Weights of a small GPT-style language model, trained from scratch on English Wikipedia.
Size: 14 layers, width 576, 9 heads of 64, MLP 2048 GELU, vocabulary 16384, 70.6M parameters.
Architecture: LayerNorm before each block, rotary positions, untied embeddings.
MLP neurons of a small language model. Each row is named by its layer, matrix (up: input weights; down: output weights) and neuron, and shows model dimensions 352-479. Each number is 128 + 24 x the weight over its row's rms, rounded and kept within 0 to 255. Numbers have three digits each.
After each neuron's rows, "fires before" lists the tokens most often just after its 100 highest values on Wikipedia text that the model never trained on. A number after a token or word is its count.

L7.up582:118139110125145152109124136158141115100135167176108119126122110097159083118152068138144108141148120099150128095124122149144114183185088119131163102157142131076091149116140122161142137120183109127108120130090110088150135108117153140121090121130116146122124132168103122113129087128114114084122082128107103132133100119161136138097145116130140157127148115101166130118157156116142111114117
L7.down582:102138092138122110136144126125103090113093144143112102106140147125126131156129121094150124161119116142134103152125107155122103135165120108107146103092102160109092130075118115149142113176118074101117149117136113137144121099129131085146143155170113130124172148170161161111117082147092155134122097150146118156132135118127122122135142134127163143114155121126128156140143124145142122139122
fires before: "-" 31, ":" 25, " |" 19, "|" 8

L7.up799:136109116164139133119154108107162083109129140145155117110156117111092119151100087087144115106110099144127107171164102142129118151162090114119132090132102144152119130129111142140124112121111139122176148093113127129124117124163154150135110101155084126093140129138127152131091163121130082110106125160159149127159099115126134135131105116114116127074162099108101146150126137128145154143090
L7.down799:142105132113123143134146113105103130097159149123107116130118151140120111136127118118112134137093134119117145085144141137103155140136131161120089147150134081110125165131120139115105149121118128145124097146110121151122145138122093068183122147132153131128090130181112147107148135128091119121137122136125130141096104137130134135113192138123088049140117166074142156097159144146133132107136
fires before: " |" 32, "|" 9, " |\n" 7, " of" 6, ":" 5, "|---|---|---|---|---|---|\n" 4

L3.up2044:136114099146123175131137078147133141134114127107148122118104089158094110130149137163183100145162138122136135113142114133135117145118105160112140104134141130132118122109138152093109135163129109098165135129145116136146096116134107104098131131122112133113156074102126101135153123142171148094143136127115147128134121119149132123135108110107079123158075086107159070131148051145120132083115
L3.down2044:088120149103136117117148106072136053149138164122136102123167127132134149094089161134141167154104121160150112128103144145111138110117154152122095104158140123183170145115201148167091127114119122112179141100140117163122125113143121106133108143095147100129124104139106162161145102108144136134093127091151130101113180122155149125136163132124112113166125127097105125141118157163100133107153
fires before: "," 18, " in" 10, "." 10, " and" 9, " to" 6, ".\n\n" 6

L3.up821:166112101108127134172145097145133148141103104105101067132116129086134090167114114122140123144154117129149134124156133158113134132145070135119146143105176076144138136159131099137128154152154112162111135149144130098175125131114105149096128152184144120123092084106142120154130116109104144151108168118133127138157128157167121148140145115136108091168147123140136115161124107151136154140089
L3.down821:094213153090149143116133131092140120174171147136147069107134163132102149126114124096112160120102134100108144085107071143149169172169159120158094171148121185092110124136118123126139110144126104122111126100200129136143113124149148126104145141088162112156154155145106151146108139165162126147100121145122103126115088154167172130159109088126085160126111147102104114097123129172126103152162
fires before: "," 24, "." 10, " he" 9, " |\n" 8, " the" 7

L7.up1496:121147145173120080163163115123111109147140163127150060107162177135142083096155117115129147095109109097163136164118126160159091130154154117115142114117125136114088123140142128119113090118159103095133149099172141109133129100139166120097109134130098146151107126115079101134121091136154093109126140155121095139168126136180144130131117149115144090159166098154145088146136138124107141127101
L7.down1496:155137110146208120113121126122174146114108118135151135113136145138120127079131151102141118092109132128095157121136159115123115137103137111141149114138128122126123136089142111108125122179134159095126115131127099119096121166140122145137120126140111144126126130093151117143120156125133167155142084132135134129100078114105111105140127123176169120138148107129101162182163090118124138109116
fires before: " |" 26, "." 12, "-" 9, "|" 6, "|---|---|\n" 5, "\n" 4

L3.up1014:108157117153129117116122124125146129120142094117093155105118142142091113110081094163171110170158077148126152160130111112158097142106111166102117162147160109081134168117120150156150124095104049123154166127136132085125122122138101087127125134099136156120084136123107165114136130088121104097129128186140156076137164130159186146109113127134128126129080114139128123161157127114043132130136
L3.down1014:129132120116141114130101116148132110124129096108173136132153173110153138135183125110096097065132159122091095133143138167109123153189162086129147089169129147115126117163153174125120160107128177102095116115124132152113104118146100146123138115150124169135117120110135074106103128158112108182135136117124108158126103128108107113106148147121119118105097137112121161124124145137149161143103
fires before: "0" 55, "2" 6

L7.up364:138177109131121147174166103181119159122132132147092093086163117087111142127121117120130131118148132142153099114127152130148097135127104149149120101173117162124074152122093115141112152121111139123140134182157092098121086130126131120147148202155160183104161145149141172148096118131178097141144131106144154172126091139139130113117130088124131105129164137134099144134112052129071082116117
L7.down364:135091154162119128146129144114137157121124108138145137142093146147106149186146124168114151128158109109145176121144071159142171118158103095113139128126114117124139124155168187134080103150124138130098085118088129110141183146154127140126096089105164123129047142095119109123150117129097109150149136155116133142119134144123122135068142152123144110086101139103152111149129161127158177139124
fires before: " " 26, "|" 20, " |\n" 12, "-" 7, "ed" 6

L7.up316:175151151079101152086115074127180122122126098120153165095145145161125133094132090145102121141130082113102142160137140105158125118117135163127109129132157098131148129125176145131145076120177069126118124141103128103086161144126156121149138116124130130129158091098111085131122157144137100119066072129128111134159114089129098133142083146119119116111115113135158091126153149131142137154150
L7.down316:147109147119129120155171144110125162109150132150126110143160118100121134090144150151148187098126131111174090118097105153128135155152138095136116121123097134101110131117077155146097132133101158143131137114095112190141125126106151163068117126135157080145125150139118126127128159142145121124125093102131071140151125097147124118127152052128174135126137128146106170117083115085087117129145
fires before: " |" 60, " \"" 9, "4" 4, "0" 4

L7.up1817:112131146133140134105133107089109117126126095131110100120123082155124110123109128125133079137122135136137126136117110104107138122114085131103176153185114132118087131157116131108100125135127158133144116147156088113152121161140114127140159162116167155114131105095182102124139120147143128143157162116109089140133139155163150110098122142107115144110102098131135147133101138108079114136143
L7.down1817:100151127137116123141089117141159112139136125138141130150134126173146109108089114102133152189128126171093126129148087102116166094128115128142146145148133128150088124127125149138150151121124101097122143102112127143162150094156119142099136167128064160164193116148104113155152117112111089142087120164093130115110149087157139138151146175110125163114162119131140098156129095090134122178129
fires before: " " 40, "," 22, " –" 4

L3.up390:140132136129102105150108128148115140189141112119139091084152112125142128152151150065086156131122107107142124102096117117159170128108107117122181095146137119151140168119119187154117182123076130111107140106145151124136099136123108125145124141150109150107141177134116096168084118124140130095135122127127113129133183073138144165126138139080133178111077119118153145166113132128126140131140
L3.down390:153135111130113122098076145107120108099129156152112143167153106159148146136126125133141128134120115151157113143121095141124096154124123139123143173146089134110105116131173127136103132110130145121120141150114154115102120113148108131151126119135156171111151097096144120107094138141112104119117119119076195140139112123120123113173114144071130133096131107140145139150132113077172128135134
fires before: "1" 17, "2" 16, "0" 11, "\n" 4, ")" 4

L7.up1041:109098118120150109110134103120111101154106116183100079114161146108077112132123070102093125089152173129101104156108146112139131166130102133116147149114131090110141151142119117114116083108147119095138117124115106168162071145139148129130150129139128133081098088145129118143136107147122083090111151107119113123150137136142159152060160151146127107109131120106157149180142124099122130139152
L7.down1041:133145151138128131139109133116101110145121105062111119113157105181143160118132143114159124174150104109124134122148114115089173123179136134093113115113096117149141128091131081112153115164071126107162102123100133130095136143090112135146128129098120142118139159129120142153129139128146094179100141141133129114116097145125132099138094179127114143124146136112124105115103163164130091135117
fires before: " " 32, "," 29, " he" 6, " of" 4, "." 4

L7.up1845:162186128105151163156092170139081185162126070140115091082175138138129157122137135126135163143153146117149142106110108128151156127162102156118117118159091145097098089153120149147072128127142121163178173121087115133111090133132144080114117094118132158112084169111123139094121115126142139084142145125150135165140123137171143187151134137100138144102144130115131095129121127144105130171147
L7.down1845:099148137148117127091141121109093138094122117127144116144107086096117158156113112123134105153111157136077136124145120125149103162084116140144143131097179160128157134155164147119089096105144101119124092149108109111138125135157104157146153149151140068087125097102151113095074122137125084102093137177143098146130106145114107097123130101130123107100124137117105143145119118132162164116160
fires before: "0" 39, "9" 9, " the" 5, "8" 4

L7.up2001:185176087139129121173151113139089145168124121156101107140091133136116093151120111121105101137142143046122154125110154124145113136127121103112158066100152097106163081087097097094103156129186092150128142113210118108139111143143122132152108169157113121158152134137103121153126096110102119133108115116108103147131132158149127107126127089135114128110114185146144085205101120117090107117114
L7.down2001:108121104107177149101140098177129110146156129114113108124127148128078123148143133138144132082131107129147133110130104104109114134145135131100125121121141145138131123118147107119119147136163106174135115116148145151136091115109111128142136167153113097113140109130150136138086089103153120150107140127169121124096100154142105128155131000111111166140140159139109135144080067130110111107110
fires before: " to" 16, " in" 15, " on" 8, " by" 6, " as" 6

L7.up1582:127133140122121101142107122170140137102118141120100093121157150124129140091076128106129139105092143093136151167102121159160096122138143155133117160113133128125089132077143188134113107120177101124154148123150125094154117116130171113100142186142133129102105125116124111114086109111151143143157126113099131078097144113172138149130149117110119128145127151147085103141111161110128154118118
L7.down1582:115178180124162110117143123157122152140120126134135119139143162111112097133112140133122133113120153111135162109075133103114098165143106110125109164176154093148115158155148090125116165172109159145162117170116106095164101133114157142118120159132153098108113132146146116108147166119179140127103165124132096161109121130129125158148108155110115155139134130096168111136125128135115147121125
fires before: " the" 35, " it" 7, " \"" 4, " that" 4

L7.up655:145153084115140179130123152122139143103163117154137106140129109130096106124133098135111161167097104121122155148077140142136126145123150095147117068153172078110110137116136131146120094124172129152148118127127118124157134110166151117135132150180111153142127113132084121129101156108146154071147093121095135135134135139130124109138147071170134142141147100079136135078133118134150145127081
L7.down655:128130134123096110132106136144099113094110132107134124101114132129116152154141136163087098165146069161092108145103091177164144128114100123117144101148076158116085114113147127139119105121131116072102158106145087086122129090088090160127142158130143149113132134150151131140113108133131150164104111159168123137116155110113128123114155165132161148164161108134102136145157107103096147158149
fires before: ":" 24, "-" 13, "=" 6, "|" 4, "jan" 4

L7.up1280:139168098141124161127161114162137139157112120157148091082097106069106084133152154090121136139087112141144120098124126111132114125097100120167156109122143150162079146156126106128132120149153125097136150107128136135177136116125165106133131084114103137152153077142109095142123085107140066115073128135159119146125103112139138149152142111156102149138121181124141164127141092153100140123093
L7.down1280:181157131130116093136125139108120135129114105130157100165091096109159141119163118131080097135129100186107172160138148146140130148087158116124101146138098148107121142086105144097167123135148095128131091174167106150150108103132101125117119144134084129123152111127162158128142159124104151146135135132107111123130103132120103117126151133129135139159104140143091129156103158119139175135167
fires before: " |" 30, "|" 12, ")" 4, " Notre" 4

L7.up498:141125140126172153135120091137113141129123154099104127072110075136072134090154134121138092103140143141141087127132152091124122129093125111127168103159128135149093186139085122114116159110117171127151150132151120140095093136120130125099077166149151134141202131161110183148125130152116122116158143091173121129102121103130151107124110120148141096177153096121137161144150120144107108099122
L7.down498:126137144150135123138146150106131135118164107143133113146108142128110123171128128138142134124133133109156168173125093124161142118138138102131107134100108154113109128142105169122106113152112119171137107140139095113146137172111116156118115097114143124112075140106108119131127098121106142169104185119113141128150105134160108156075118113099126136133125170108107133117128099126134155162123
fires before: "-" 46, "|" 14, " " 8, " Men" 4

L7.up1920:126146136118103148144149170124155161118158146123105118107125078083137118093116069134126139167149144118131145117109133067176133144061138095137181119126153090120125114103125148162154149136165108139117112112113136116161121104136154163121115121102098122155113167110119126114097162132126109083150100157115112131113089094164143084154101114095122185120124146091165101144114099118155131108164
L7.down1920:102123148132126156113157113141159056143089152131108142116111124121130089113146143169128105120150068117140139169158139109135095094149118128089124090128117129154158153114128085148130096124134125125136158132140120129151088149165118115125122112153149181105116110129160101114150129148162125114113077109134134132121147110072113106141151149124107140093129147156152101069161144092125124156166
fires before: " a" 32, " an" 12, "-" 5, ":" 5

L7.up687:119126124143133141153143114144127187144110125153167141113140103150112176107121112098145164072091134097104154137147120152090110119134121133133171126156121127134122105115121090125126109118131139123119161174125118120130117099109161152100104112096078131206138118091143115152108139168132140074139109131169144115112142120119122108130118150115104102101153127120086096118154116092148132152114
L7.down687:124162125125079108131110141097121119119089131088126087141100120114141128160143105121166093153169123135138133128086139124127118176120099116131136101126129111119154140142094135090112133125099166100139095112130130092094103167111104111137101128125139173076127140135098173141157102160159156136130121149096128096141150132124132154142150121107133140144098126117149126139130121138128131079144
fires before: "|" 26, " |" 16, "-" 8

L7.up1690:126147118171115136141075120106112129154117115144100111135128139125138113075107105113128120138174119160134091162121113136137120120126124115133101129108111104086106136135134110089125103125121081109121127154138159100145124140103178107099136118154159137124103084127101132098099139115155123115112146110130125133149158111159172120118117127176129125085156129090099110124195099104100117113118
L7.down1690:125130112132101114122113103127099167100155162138118101121065117127164114110135129109112161126177138124147160153129102125145135138120131109163130095140135093116108121131145132144158136101131105171106115123113132106106170179106113171164113182134126127119165126148106100129143102094152156135088151141120135129118101104164108115141138120151153116106123170154122121126136096122128145151136
fires before: "0" 38, " that" 9, " The" 5, " the" 4

L3.up121:150103109132124135153119108205111120136081130148152136111143126118118074124161097104157104115125091118190100125083105119139084162117095126135134116133171121130148156130093128148117154130136122129133178122101106114109092127074153135072176158136162141135175140145091118145114152162162140115189131096122155111135105106152167129095150166163112131101126137143139118121095081122128123152138
L3.down121:143177144126136104099136144140130141119141101126170135131134133141123174140140126146117125101140141133118148094124072147153137156126126100150165140118130161124091135131104146133128134140115131128150115148106102119177116097146111166124123115116130139134122115080106129145100112136142122131139116078086119166113135159134131129114171184105164186093151116130172150137136102130152124094090
fires before: "-" 26, "===" 13, "|" 9, "The" 6, "==" 4